Part of a small language model's weights: 91.2M parameters, LayerNorm before each block.
MLP neurons of a small language model. Each row is named by its layer, matrix (down: output weights) and neuron, and shows model dimensions 400-495. Each number is 128 + 24 x the weight over its row's rms, rounded and kept within 0 to 255. Numbers have three digits each.
A block is one neuron, or neurons of one layer that tend to fire together. After each block is what it responds to, as a language model described it from the Wikipedia text at the highest values.

L5.down562:091126064135102116164119074100122151149131132091180175091161180158117126099153150091103102105124122129079142129100096135097117138099137139152133115158098170109167097173140137132136161158140070110105126104138136103102099141163132127103131109089112132161097140080147124113094168110150138129
L5.down1403:101097116071105126128100094173115159122144157151187121122133169150124130103127111116118148148133125118103146149122133113156152151119138106137128155104151140123166103164143124135134108101121115111149117127146110060126114092121134107093140126111102151142110154120122118154112182107095105158
L5.down1994:165173192089109161130102130146142146158147116139213112133123057142081159118131124126147121140111129130122103135172098092152164139139121147161123162100136094107160110119134129127107093131129116142142128154141148099122141158104130158130130126100132152178118117148132095120170135171135116116
L5.down3995:130116116133132057115118116127138147144157110155133135133125106128158101143148166134158140135133136088121124090124089107124123153119110147157150125117154131114099093144118102132148130127119103136138113103106188130178163108126119122113130143150149098134169132126128124120121137147146148116
Description: Tokens inside quotations

L5.down756:113151113171129120140136158108108102105100109155140137102117109176141112171187140104118116110113109093118132123154080114149107169152137119135150132179120100130109097095137126110070123112152121129145125094120109198112140093116109111145092092131135125116113080149128114159102139140139119176
L5.down757:145128133135130109131145100107145138155124128123140151105141163118164122107141095109135182114151122144123089141145132111184130125092168153138128095143124112099125118132149144136124126139126142126097126086105118140128139130086160170138137142068131162088111133144101108116102095122145119140
L5.down1705:143134146136149200142108181109111105126118115165111107154107079145122141132172130135100134117103110107158143132100110068182138112158145141125111175198119133162089083096131109113126147115157113102159118147126155142134117160155087119080138114111116126160152130139118181123148161072104138097
L5.down2854:124161121139128111156117142133124154137159117123146124112077164112113151153117117128130081063164133090119128137157094134153111128124145135147114152120113115095126116156139154126123149130172121119130122072099141124094150150085137125110109138105069125191122119095128116112183093097143115131
Description: Wikipedia heading equals sign

L6.down2003:142113143139146146116048124123095129110123091130115147167133159138143136123150135166136149112113125148133135134110095148132091172094151141169125151178119167138136155120158140127067094116119157129106111128128130101156126161114092131139109128103119114154121148102094131157154094129083126114
Description: Structured-list separators near years

L5.down434:135160119108150111108109136136108119130146108135142125104138133140113158133120129099125110107108094171123126140166093134130109072198137136144123165094147121123145151128138149187140105149125141093130088140112118135136145135107123109189116135117110095106154084137143121113150144110157094150
L5.down1741:139146136091163122143094116148101151121147164150145159165137125162138095099146155158126130103114098135137106106114110132157117090160133162139154135123138080096191136119122119144118129160123109134160134150089133151158129084109159098143097118117163135129106135121105119078159123154078116131
L5.down2060:156114110106132093129135104134089146134133146128074073104123142130123090137130130158155111079117121130133141130115158125094151124166129119145118103121139131106114157139099120138164118114110130124099101115129138094118150086129160140141111154099138123109156125133135118126162129137175120115
L5.down4407:106140145131154126165143150133094112120165161148146123129138143150149165108141148148169135096126114105127091087128126124143124151098144140143149114136081100126150126141138145160185122142133112144166137176106123131117160117135141098124134141122141094151118119141124152166085120115148116119
Description: Infobox field-name endings

L2.down104:133107168145007000161141000118140156134112110110140163106100140113154116133140092132122136098135134164147147139129142111152144114114148146105131157118121126112117132143123105114136185150156081153112121124107096115113103136121121132106115115174140131136121146111130075137097127157116128150
L2.down147:206144129121106159105108124125107145071091143068114124131115122125089140135133100103141104112121136128137127142098172132139110101121114119134113094147143130102108108136113065102135094150092127105072160099094144087151101102140135198112166119155111134097136111182083153094107153090104148174
L2.down305:130114118121142116125174110097135115123112147123150124143098153126133109135131080133088091154127070140117162088122144146118076112148225125102162158142133133121143108148131128147104097142080116117146142104121129075132141128148182126109144147092128094173144131152132127147168117137101084150
L2.down342:126131133118153105181096105118135112119103138208106143131134158119110105078084121103094107190144127143153093131140089111122060130152175142098120117136145147110136114150162124141148135111124140117152143078133152143122109119105137105135088102110137157124136171140119117147152134112188085097
L2.down368:104180137130136127160113110137116108148100140175111142131159143116144133108194116119127114154116162132186120128127137118120105095091129125150138120139121120109145161142146104144142160130142150115115133136131126126096147096146105153132126108126124105128152127113127124167112114118095118125
L2.down515:114128147134123137112144135150107146121109105108157084121121101138115117122147111116119144119154131129164142123177112153166167105112093118126118126131129143126150142134089109080152122135114146095136125097132162132123151129150123103125106142121107101101123112141103100104138138118172174138
L2.down1588:155156115130155123098107116120124146130164114110130118111202110127133121099158141132115057153144173128093138143124110179128103105138143098147147128116148066136105115144193131072111120072166116070100124119092127150124099098140111106114128160144155145158140114161098157128124121188135125112
L2.down1791:131133128167168119138181081142131118122156153140141129107127070099135137166137079148177126128103141138079123104124140175125141154099125154129127124128123110085121129125102107138142119094110137120131141098118116152146127123124164122146125114135125105110169083142070091068123142132105102090
L2.down1871:135089112104181130098090196087155135132137138137109151149180145166119139142161136096132112155184147113127117138102089101111125127175077105148119132117189122139135129150126145115114155112133052121150129153138127120076121120179141087138153122149119110128146165199129115128137118133131161178
L2.down2067:114119130112157143135150136105095166119140154175126166104145136118158134125137139106113127149151115120137110143118148112151118133133087134156129113127115163103091109123087152127139128153106126143124094144117103114095114117127116100168124157092116150111127141114100135168115106094148141113
L2.down2608:106148139089125127089129129123177092083120112121119127106129136144118095155118133137115141111077136121106114081134154139127117139161126157137106141117112084150117143068131096146129089109152163157127146123128134130092139152190098117144137129119123136133154131137108087121195155128158141119
L2.down2754:190114132125114129133207115145144136090157171118143197110133151137108151154172107173157147144122117122137132117142131167139094115118131116122148149119179092138140153086134108147131114101108116107141128108129132136122141119114155122186106104139137087137092097118081142108117152122096092121
L2.down3629:146136121157150149153102140139124165138129082067112154137101168156128079173143116128110117133144134117171108117179148147126098159106119122155167106081126109160121140171114155103105124095166124161086158108146128083137125134104159146113145082165155121131122124103160114135085132139102124140
L2.down4427:139129133139135120079152108172133181167123120140135173102103104110138110121131105102095157151161171139140128141067101074131135100118153132137140119140134101142131115119142172146139117150095176113143142113108145139153156100125124070116145201142132170092127135152100130130125149137099140139
L2.down4533:148132114107141110102093154144072122124099095144102114144147152109096126089081152114096106143089115135162133147134124159111129138107068147138164107121120150128162120156096167118133132156092149126125148102120138136128102121124175139108096132145143114152100140133151127130137108114165092151
L2.down4564:130117158138098122112118080112114108166141127126114124086122111103093094119141068123143087110186140133109127124119153125171123120132153161156148125131087122114148096125108125123119119148106149117131120125133136121158159134124152124082131125072186099154119091132193154137124194145135128116
Description: Infobox list field labels

L6.down3260:159147091140140146125103118138123090066151127096134194127111153135120146127173133093129158137145131069127097138170168120114128122124125158094123145135153122110139145189128106150120124144135101166135124141174146138158159132106110149104070137102136076158168084110102103090122130139118099100
Description: University education context

L6.down152:143090106113110136138101097167113107106148117154146122124117150143126149130125146147137112097104117072102139108108120158124108147095126148111118075115163131118199132111138122210136129151102122159116144192118119137200124108116158114138127127105142114112163116110133094106154088136127084154
Description: Infobox field names

L6.down2198:158136131063197219114100213131114097142110125133140144165129133138080149104146140106110110067130116127129122131130117102142123113132118113135138142144121116134157137144093109134150130074126120158126134143110138115125096173111140149155135125136135175105141126132138079134098128115153100100
Description: Article-start title marker

L5.down193:125139153137148079132148119075121116131140122118095133159132098147110102125138125133132107096118148138099127161114123147135119101086132143105191140165138134109111149121126121139112110119198130168140124137136127129176097136115127108101106139094157148140176148130176170128151155156173098124
L5.down2438:145085104149216145096111140112118151110110119132152082151125160130151133125125099088150115112104075118123140104131116140148139146142143133114159136124167101086132141143123131124114128144159088084162116140121153156168124130130152096077140167133127103184138170109139139153159097137166158162
L5.down2576:129113115142158181149152166133127088145117103180141137150149108127093169132178101163107148140128132124119145148112112115148128171148164115148130164176115084139137109112142180125157109163185096139104118099136163145152132149090123124077099135138103104104135156104161121119144155080133156148
L5.down2865:167112113142128097131128133088118129131129116116147131102108125114094140164092135146110146120106144129106113151148073193135133164102100144125143119149136075128152135135104121108170119156169098174090134130124132119152146107061118160119119129106143148130101151106179119132199132117155091146
Description: Coordinate hemisphere letters

L5.down174:133100135134169212119102168128139123142105079138094116094114131165107135103128100124137117124132100155149165127124103093139124137091176124087151135170157108131103129112119153078106160099130081118132111160126158154122117106092125138135178142144143136113184166115122079092088114128089128146
L5.down763:114101142137190150100100131114138097098159094111134118124117093142131125119124082144108108138138145130132148151156067109162047098121155127092148140147124092095135150172130117075150134129089091127125138143122147092106096128099139135137107130128136142142154128129073083113104119103101116172
L5.down1124:180131109116151167117110165102165120118126104122106096151108133137090110172091164154134087144111157124144099149119107145131137127130127179112142161135136142122167087077128133128113135107136119137101120160139119107134113152108150118109130152153091136119115116071116138097137105128120097147
L5.down2688:161118112152145084108141129170146113121114175199144141122118132107105162193155097135140124140108121093137100118106139123121142134095140111110100126109097173176138131121126124162145121144121099104108184131144106187120158154141151139125124176101106133123129140127096099142178122154155122120
Description: Year after date

L6.down940:162157140145171118168147139169139079126129127154142176139134152115147124152103106130150138128136115110126132102116142146118100130087153149154080116114086142114106153093119082135094146154148131141108132121098134104140098106137132119126092182136113111137159151081110142110163153094126164132
Description: Year numbers in citations

L2.down177:145098115077084125109132133121161085153107153092132138129132117130141083144101128107145121122140148125113091160064148096113144117112124105113129130118141131120162124125112138185170075104119140118091112118173095167109138138085146115104137136112141129119150121145131130137126123184165147126
L2.down656:090127126116119150104134136134149118170094133139156128127090154113103120099146130107099107145090132121048184100109135113142088138150163130162137142123097136112124097186119110153091123144151131095146123142158144116116144154158131124133153145123118106177139127103096115169115166113088101120
L2.down921:082128121151133000121128129163154189146131159118145133133135112130137099128110106069130144155117137124091116128126112111077132124153110097096099111141125141121141140138093075126122095108141172159143169141123086131111131134129135117130121118118117126090156113135120107105111118122146144144
L2.down1019:132121133134114120105145108164113149095128169124139143106124155172135126115129116137153095140172177123127122136093091147100094104101157105121129147095092171101157108152154121150149180092115149102087129160119109117119133126127107134153104129120131133109144120144104110092174091141077102123
L2.down1027:113105145129113124097117129135136114115057156100158153137143120183136087132175204099171095167124131136155102169148103145162122136140126145129112117150132090115119157078128109126125139160126120098168076118135094154140117137148130079104129125141106098107079141134118146133134081092127154103
L2.down1073:145104111147147183109136200103157143138151135083134122154109144148145167179142129108103120115146126120126122160092143122129115118138125106153139113117117117119174128118084145145119167084150112125102153120145130129138169137135093131128141144163119128075177162107107189158095118131123118118
L2.down1942:115113116085110083125136122130108153157160109103149127115122141118146094109146116107122147146090167124141121133072147089154119085155157097126132109076161134089160119129111123137131134047202116136088135131133093131126121119114114174109108139125177072097143148152105156083165093160162113135
L2.down2312:164107127136110195129085140137124134138119145145113147116139148208100109114121127123101086112135109139145145159123117111100167111081181130091129150116134139175113149089158131136069143138109077098143108112111129128078133117135140151098129163164154121114165182132109094179177100142094110109
L2.down2954:142104146067163130130111145160146127152140125137147079114102122126131113116184126139106154192094132137120102117108128115161116094141169109141166117126157135123149132134143175142107185086178123141059139127112109141165153120101109146120121114119135096097198113124133169122141108124113132163
L2.down3078:142089097101110172099150140100169142128109115153146144123128115140142129117148103134131155134151129114157093126097140150144085192089137100120154158109161082103140120119130111124159169090124119154119129140178111115112138112157078139143134102136123150093140135115129131123110112143143071109
L2.down3385:096113131127149053130122166137091158109127132107138135137148143121155152109116112163131144128115129133065139114094126150115175137159125160164108119125087119123130142170153135154146092117112148181159164129087128163107159142146157142145131156105095126135144142097124107109121108098112180127
L2.down3386:110176121125162054108110109118120112151141118147121099133116170110157144125147132168127147096115109131113103107128140147164106120069149100130110082121172147063125171142095107118109130150137099160098100170108161113133126071118141148114120122144125089113150150147127126105125126167084135214
L2.down3497:081172107131133098148118131134099109128216142139110107145137103132155115147160124151122122112126116130147125106117128094129105103082104136090161107141110138101101136115131146137102103159152122157115122130125131120134156110146088134060145101126123119063144134121128127109124133174131170146
L2.down3521:141127102114136248104104180162141115120109119112135146148146106110083103142104110160114091092177142113077145135137109125095138157113103138092136134143153080121142149163077130141148115181086104131171131117139125119130156152121170125141142122102135106178124087127154116134111164123130128125
L2.down4202:153102133108141175132181089157117125098160163155132179107089150162109090106162125091105152099143117112153140176149084114138111126157168148154123107150128064112087153137155126153134142135090153085129112088132119160042135127150100118097143116122147131138089144137160136115148156098119131148
L2.down4307:117112133116102101109118113127118126166115125161115135106136139148113095115128135102096154131158080137104128113119127139123147124109140167114155092139118104141146172099134126171114142083089110167120134097118119133076127174151155128059174144167165141114171160108131110191157119158155147123
Description: Birth years in biographies

L2.down208:111089125134112085134161112098171139127157141122141109139128164155121106144116154094145131101123152130152150102131094090094116107148132131119174150141139123104191149155142135119083148122144129139139106209171123090120160078099121113127091132107100143165130156101106085133109128142119138174
L2.down486:180102124105128108077099105139183115130114141118131141129095134102103134107114147106152134131125115129125124108142094173147128173138109139124137164145147172114186130099145137155128184123160147101104138102121146115126121095153108123116118157092104123156153099120084133114149148105159159162
L2.down1056:126141149099137113114095142160133088116103157116147097126183099106155129159139152140133117149102111113111096127097135112066164185133149112073097119075111126123108117085090113108142137137130125116124123134120155140136154112137157149142111102138141146101122144118131135108129157116151139146
L2.down1346:118096124154107091132133122159125145162124147142142139131137136161176145125114143138128125121167136132134109156103110098093086121124152124112123152095133151096130141102116139155126117121116146139115139122140115156147133116092125120157110114154132144163169132129154104129167093113129143119
L2.down1603:116091133106152106113107139123168127175129131119135157148077128140132133109103116086130124104155099139179145120133066169115137158129136124115136123085079122104131121134126148124118135114151118126124149097126107111138096121139130130116121139095148108154128151108093165120157134128131117130
L2.down1656:135137115119125124148126135151142115136154103142150113152139125124102148140135173127143143129104136117088134135151110146123136129121082128173153148134134097097132144130140131133136092105134172127111139125107118094122124146141084119074150123094123170138143138133121124159145122136121150148
L2.down1689:086128131121136093160168134129153130128170148097126142124165171128100153094115100108164164190087105101120159179142138150105103122141086112117139171155096105101101099128093134117168112097137120099126124172140163105118113137115176112118128145134119125107125128125089114097117155132114113133
L2.down2336:134135120139106134131113112102152076118105130109103120152143099143138134116140148149132138122145150108152135144140124143168156148134118107154112135167132148161104125102111133124106167129121137117127132121147098125157139105147170116110106170151094119156141169138115131090133104132111112133
L2.down2410:154124149112112041160125099107106100115111146125127134118149096114138156128142088156114130103132128149114147105169138161109122105144114168114107146119135111106134153144128130104133091134165101139145141127128128114103105123070137120076128156151116115128130141153149130138122116129142115141
L2.down2455:123144130116104103134164122105122127127143147121138134101144162105114119106135108128104133100150111128121179130111140155102111105158150127104092123081126131133140093118094117139100063118142084111119110166166145124165178117122140104126111140104163071118115127145168095132100113142182072135
L2.down2744:161126130065126103111152121141154178128116175126152182118159122125097098147092096152121134140114097132150101161115126128140104126139130138124151118112128148140139127136173085093136126121108152128103147102124097125099106133100147152123103117111141125141139108129147117134116130097145145124
L2.down2961:134147124165130116194150084154154119117156128099114129130204118153125123135107126176124087158123112109117131094127094147144128081103094113141119092078165156151132099077111090126113150117145108118135137139173145112118107073157126105102127122118153130106118167113165141158124119117128115109
L2.down3199:206108131100142094157100125123194070166111135127106148116157140118097167115119117098140108097119144135161108109135102168152137132153131087086149134102127142159164154114128123169144151120168110138114146097152158140122128108110119108143129108115081117178161101153117077069164124148147123167
L2.down3542:115096131102091102150117121129178163113119147122156129109114096090125125183133128145124162134157130152134119074106140157141089106092163120122121139147123099131126114091132124135100132122108124157139124096195100142125121137165095132097145104159166107098104145161157129134134140107162119110
L2.down4378:112151103129168108112155107159144113149125149132123167126134154131125113132163153119051139115143157123141145103150112129085129142156124137150153138152124151066149152097109106152194133162159124137138128131134107099117124082134146125133120127116140158117178110159147135082150107120162138096
L2.down4571:127149123088124148130147126142129095132130119157136114095144159109099132127130120149141130151131110108109159140113135185140129163121102112125129108121137143127128152146150144135149149155145167130098117121148121135119095112165126132142146107120130143096112139139159094083097140138126122099
Description: Infobox and table fields

L2.down601:195118128154114087110115153148146153134150154134136110130087130084129154128099124097112081107105111131146134183126133106097125142085107105084118127094148154119147132167118166099142097117100130118101124117104067158059174171073095129121135151115093128130174167145073147091106109133099117154
L2.down657:161161133084141125131097107151105173087133086186151128128080098144164155148144111174104126133146125128095126157124140128103118125120076128151142131109155115102152143126115159104157131112130127131130186098162143144114154107169099130149105138144062134106102133119081184093159100152140125116
L2.down763:145097131176097095120089108139138124099143114125126110139123185164109148123113141120136141101115106120143192150095174104109122109126141134091147111107117134122172157083099151166140090153122128119084154137138133169148132148091092146091138177150143098121133157142159086139130115122155110117
L2.down1065:156086122140117058089103154116148112131143140166137159136096166140118163184122140106156092127134092130157105158145076124110100093141160131060151130128147104117113102101087132113175143143094099129079133123148102162146141140090107136157141150148132146139134088118119147108097115130145141171
L2.down1233:128119138166117112200093050094137114123126136135112066104150123168137103122127105124097112123124161106134157117144154099092118175088128125109154114141158128108138118175130129099115137138148118121098156118166107113113114108076116135121111136103125116121175164104121183151091096148118143129
L2.down1356:120113119200096103128150137113119106108114138108120133092127114115106085129137105112178173099125107139127103138127093132124162126177184117111101120096129088102151131115148112104091081141149122083149082141164153114119189123109141136128110090142121156109158149185110110136153131091163118140
L2.down1399:119165143153098118104086135146164147105122132084123151110129113107119130129110126143141166123126146127187130165112116127141130107112123180111104144075184072130109126133152105103120159128124115167156111154159163135161126089131149158104104112126126123097104130162147137127086090120127119172
L2.down2224:142104139138110102150114142092120118122085155144125126136096141135091172127100124126132094110146106133114077160133124113129084136140107091133132077125157123124195089123084136149188111136161128180109125084100134096153169146112163135114123128105143115081115124078140131105115155122127089141
L2.down2438:134101125123145165130130131109133170165102107162154144135056162173117142161106168118130123110071116120102118135143142151117104127142116155088123159129148106142120088079124135154132068120113116130178143146104143121133110104154178104133121121130163109138139144102142119119072131115122108177
L2.down2512:197136122156160155116117137097135133148128096138117134089120119121162101143101117127103126141117139124110162125160143111106154116153134155156126124117143144118129110153124122109151177118149113128114114122130080131122128149100137105108135114170115123105128117138154068129126113184170105140
L2.down3005:146128130109127127138123120146170136097134147088114087109129127079113096153113081128145168088095135126109132147112121194123112086134115130130147094081102131123154165144126135156111130162160138129097138115202139160181133123167108141130115091101122152135123149144140092152148146104149100137
L2.down3416:183096120140120106107073128117148116132148131133109111114102147128111111190101122122165152156123106114165135129134108136108124141137156132112180092134149099133147098128131146149092131140113137123088133158173104151120142139180116151103139093133087185135138112150145146079113141129080104121
L2.down3772:160093119157195116138090133127125138146138145131103153132119140116079082150102143098095105132118082131137110137158103127140106137127132103122154120132121102107138144095097163128163110133170138154093111109142147132151111144103137143116146140075140182127107100147141125089148117109148090126
L2.down3781:171147129112135067124128105159188112154132156105131111145100140107158099110098160132124123152129172119145128114094133138134117147106131128122133126086136139139110102141140114108121102148141100140109098147113112117169098159109138120117132104121136145124173138129113137172127121142166137140
L2.down4042:161089133177198140134111133163150099134155108110128140123131128105111102145097146156111136134084105123122146140179118159113117112123074110114182161134155103108148118122098138127147129144138131130094186080154152115138106139150154131109152098121116148105162164104138099096104118105105128147
L2.down4559:137148118106120130128108134114160135108112102158134121124142126139106086117125080139134104191129134130099115121068099133127126101122126155141123115113116099132134086153139150146109142147151132124109137153157152094153123134127105094087104156112154165130087157108131058144143178087114157153
Description: Infobox field labels

L6.down4574:132167150096118092103119058141087112136141126106151127133127158149103133121113160133108101121124144085142176151132112134154154141110115077120117114130104122136122105134115060088161132109128094139081123149136122081100137142129114103095105120134113118089114177149114103107098145131110130152
Description: Quotation boundaries

L2.down484:100159119110101167110115136127123153108141129146129101164157161169164116165176167140105101158135164143157107152121144160102122168133132102136114169128125158137115117165095095100152149121147111135189085148153080135099119104169082122139143127163112145126149128129131133105139103180096111127
L2.down774:120111117111135131080110153134137099142148102155142116118157145150102110100164097142138106128187144126171113150109146121122089150140128077172153074120159110094138118139118126150151172133158096109035125145117154132127137138096098111105135092141119116108167131110118157154086147122144125159
L2.down1088:135117123127171158089151132171124095141116126127153084127127108101124093104116128118076135097106155115155096128146197130100136132135111163157158107150172138134093120103083080124102131104117110146139105105120161114136128124122152127140095145148093152160160122088120109114149125136150129143
L2.down1192:135135110103167159132133170134123098136143113109114076131126160152195126156145146150105116181160146109112122121135146181150130117127096099147156104133144145111126138127102154097152164116105075132113168158163107132111126123118131091141158181128130110123192150127151184142086124123169137143
L2.down1202:158065123158133115147139123126112163068087143161123145105064114137135134134104131112100125145113118130095076145115080102171114077117103124139173077110136144152132091116100130118142142107160135093115153135136109193098123150162094167097129110116126119129115146099122111139109137150113122126
L2.down1357:132099120127128149117115139115117114168151127105112134142096073112129109137139098149147113174169149124118110108158137144119130114179139161117136137147127098144109120091105127127175151130138128107142096114147089135140110135136205135109159096103123133166080104146133138127119127126141131138
L2.down1863:109100129129098106136122126080065130087173134114134065101119124119159113121138137081127121166108146127117148120079128115129092132113135147145167141142146145131123070160094137074122136133144128109110144154194136171148090156175105146095131122128116093143141163136090103166103139149096141118
L2.down2073:146111114132135155086137204145134094121122103110128089178123153151139121102155161147101155133131101128149123145127130129100077126140151090127143105106139148138126161119131149153134186061111068163063135144132112148146131107119097143136157139168151148097145165154156154108089113130153117144
L2.down2915:132142124192113130131157125121107130118134123109131120111099148092160123117100124105123195130127128138153144144134154052140119122144161123146162150084167108086137137113130155128146127077130176119172129137158147141122110140103092100136082122149127128107096121141133096118146122106185110195
L2.down3036:075097129112134149149141140104124138151154116087143129144115134131145117112139130108113127096080131138089078139110117114097166132105127148138145161167129167170135153191116171121107110122127137117140120093160137132089139149176119131139118139114116114168145119157147152140125157116157130159
L2.down3561:164182122118163076104115127182116097139133140128117101129117146144116116138139140111128122140111110126109149139148126119156132086100109086105140123147139116085119138113115111129113099112147127179064137180077124115125107117126153136110148108115137089116140125160139129108147125139074164172
L2.down3626:165122124175185142070118136181099096116083155116136102135126108127108066126109156136087131139131138117184115141150163124106153132146115121119137093146151080123100132078079105099129112101109084139095113163106143115136097133115175118079109130136138127135148114150145104112152135145124157140
L2.down3677:162106135139163128088100111182144170106124098110153135134111171117161162107151076125138163079176126126192085148120180134133133136120098113121133112140095087134116170144120096150141095097098123180111138084106125135106171119123135135143122093140126152116147114112108131122166116136154151137
L2.down3687:137112122143115115120159147099076118121113159127114089119096118122111117154105183136140134113133142119120167095150086061153113188088152111123099100143119129110120154118090171111112141103136147149092100148090133141143126128130129128149114110113134073117129114139143131141127120131085115106
L2.down3947:157173124127185116089110132175112114139110172109125115133108125153107089137086171124119118144113127115126183135139113120107152117130139093112095129132158099116114148105113105105141127093125124146085131187072119123134096130102177123101133137137129152119138124180127100124123116111081151134
L2.down4406:091065138132155158147130131136146131161128114114156161142080141149139146102133117140127119087113137123089091104126132143129136160133154153162151145151123156148132146185127130114102128139120121100166123082191152116100114138156128149130141135125118143198133117138128128138115151126126103137
Description: Inside quotation marks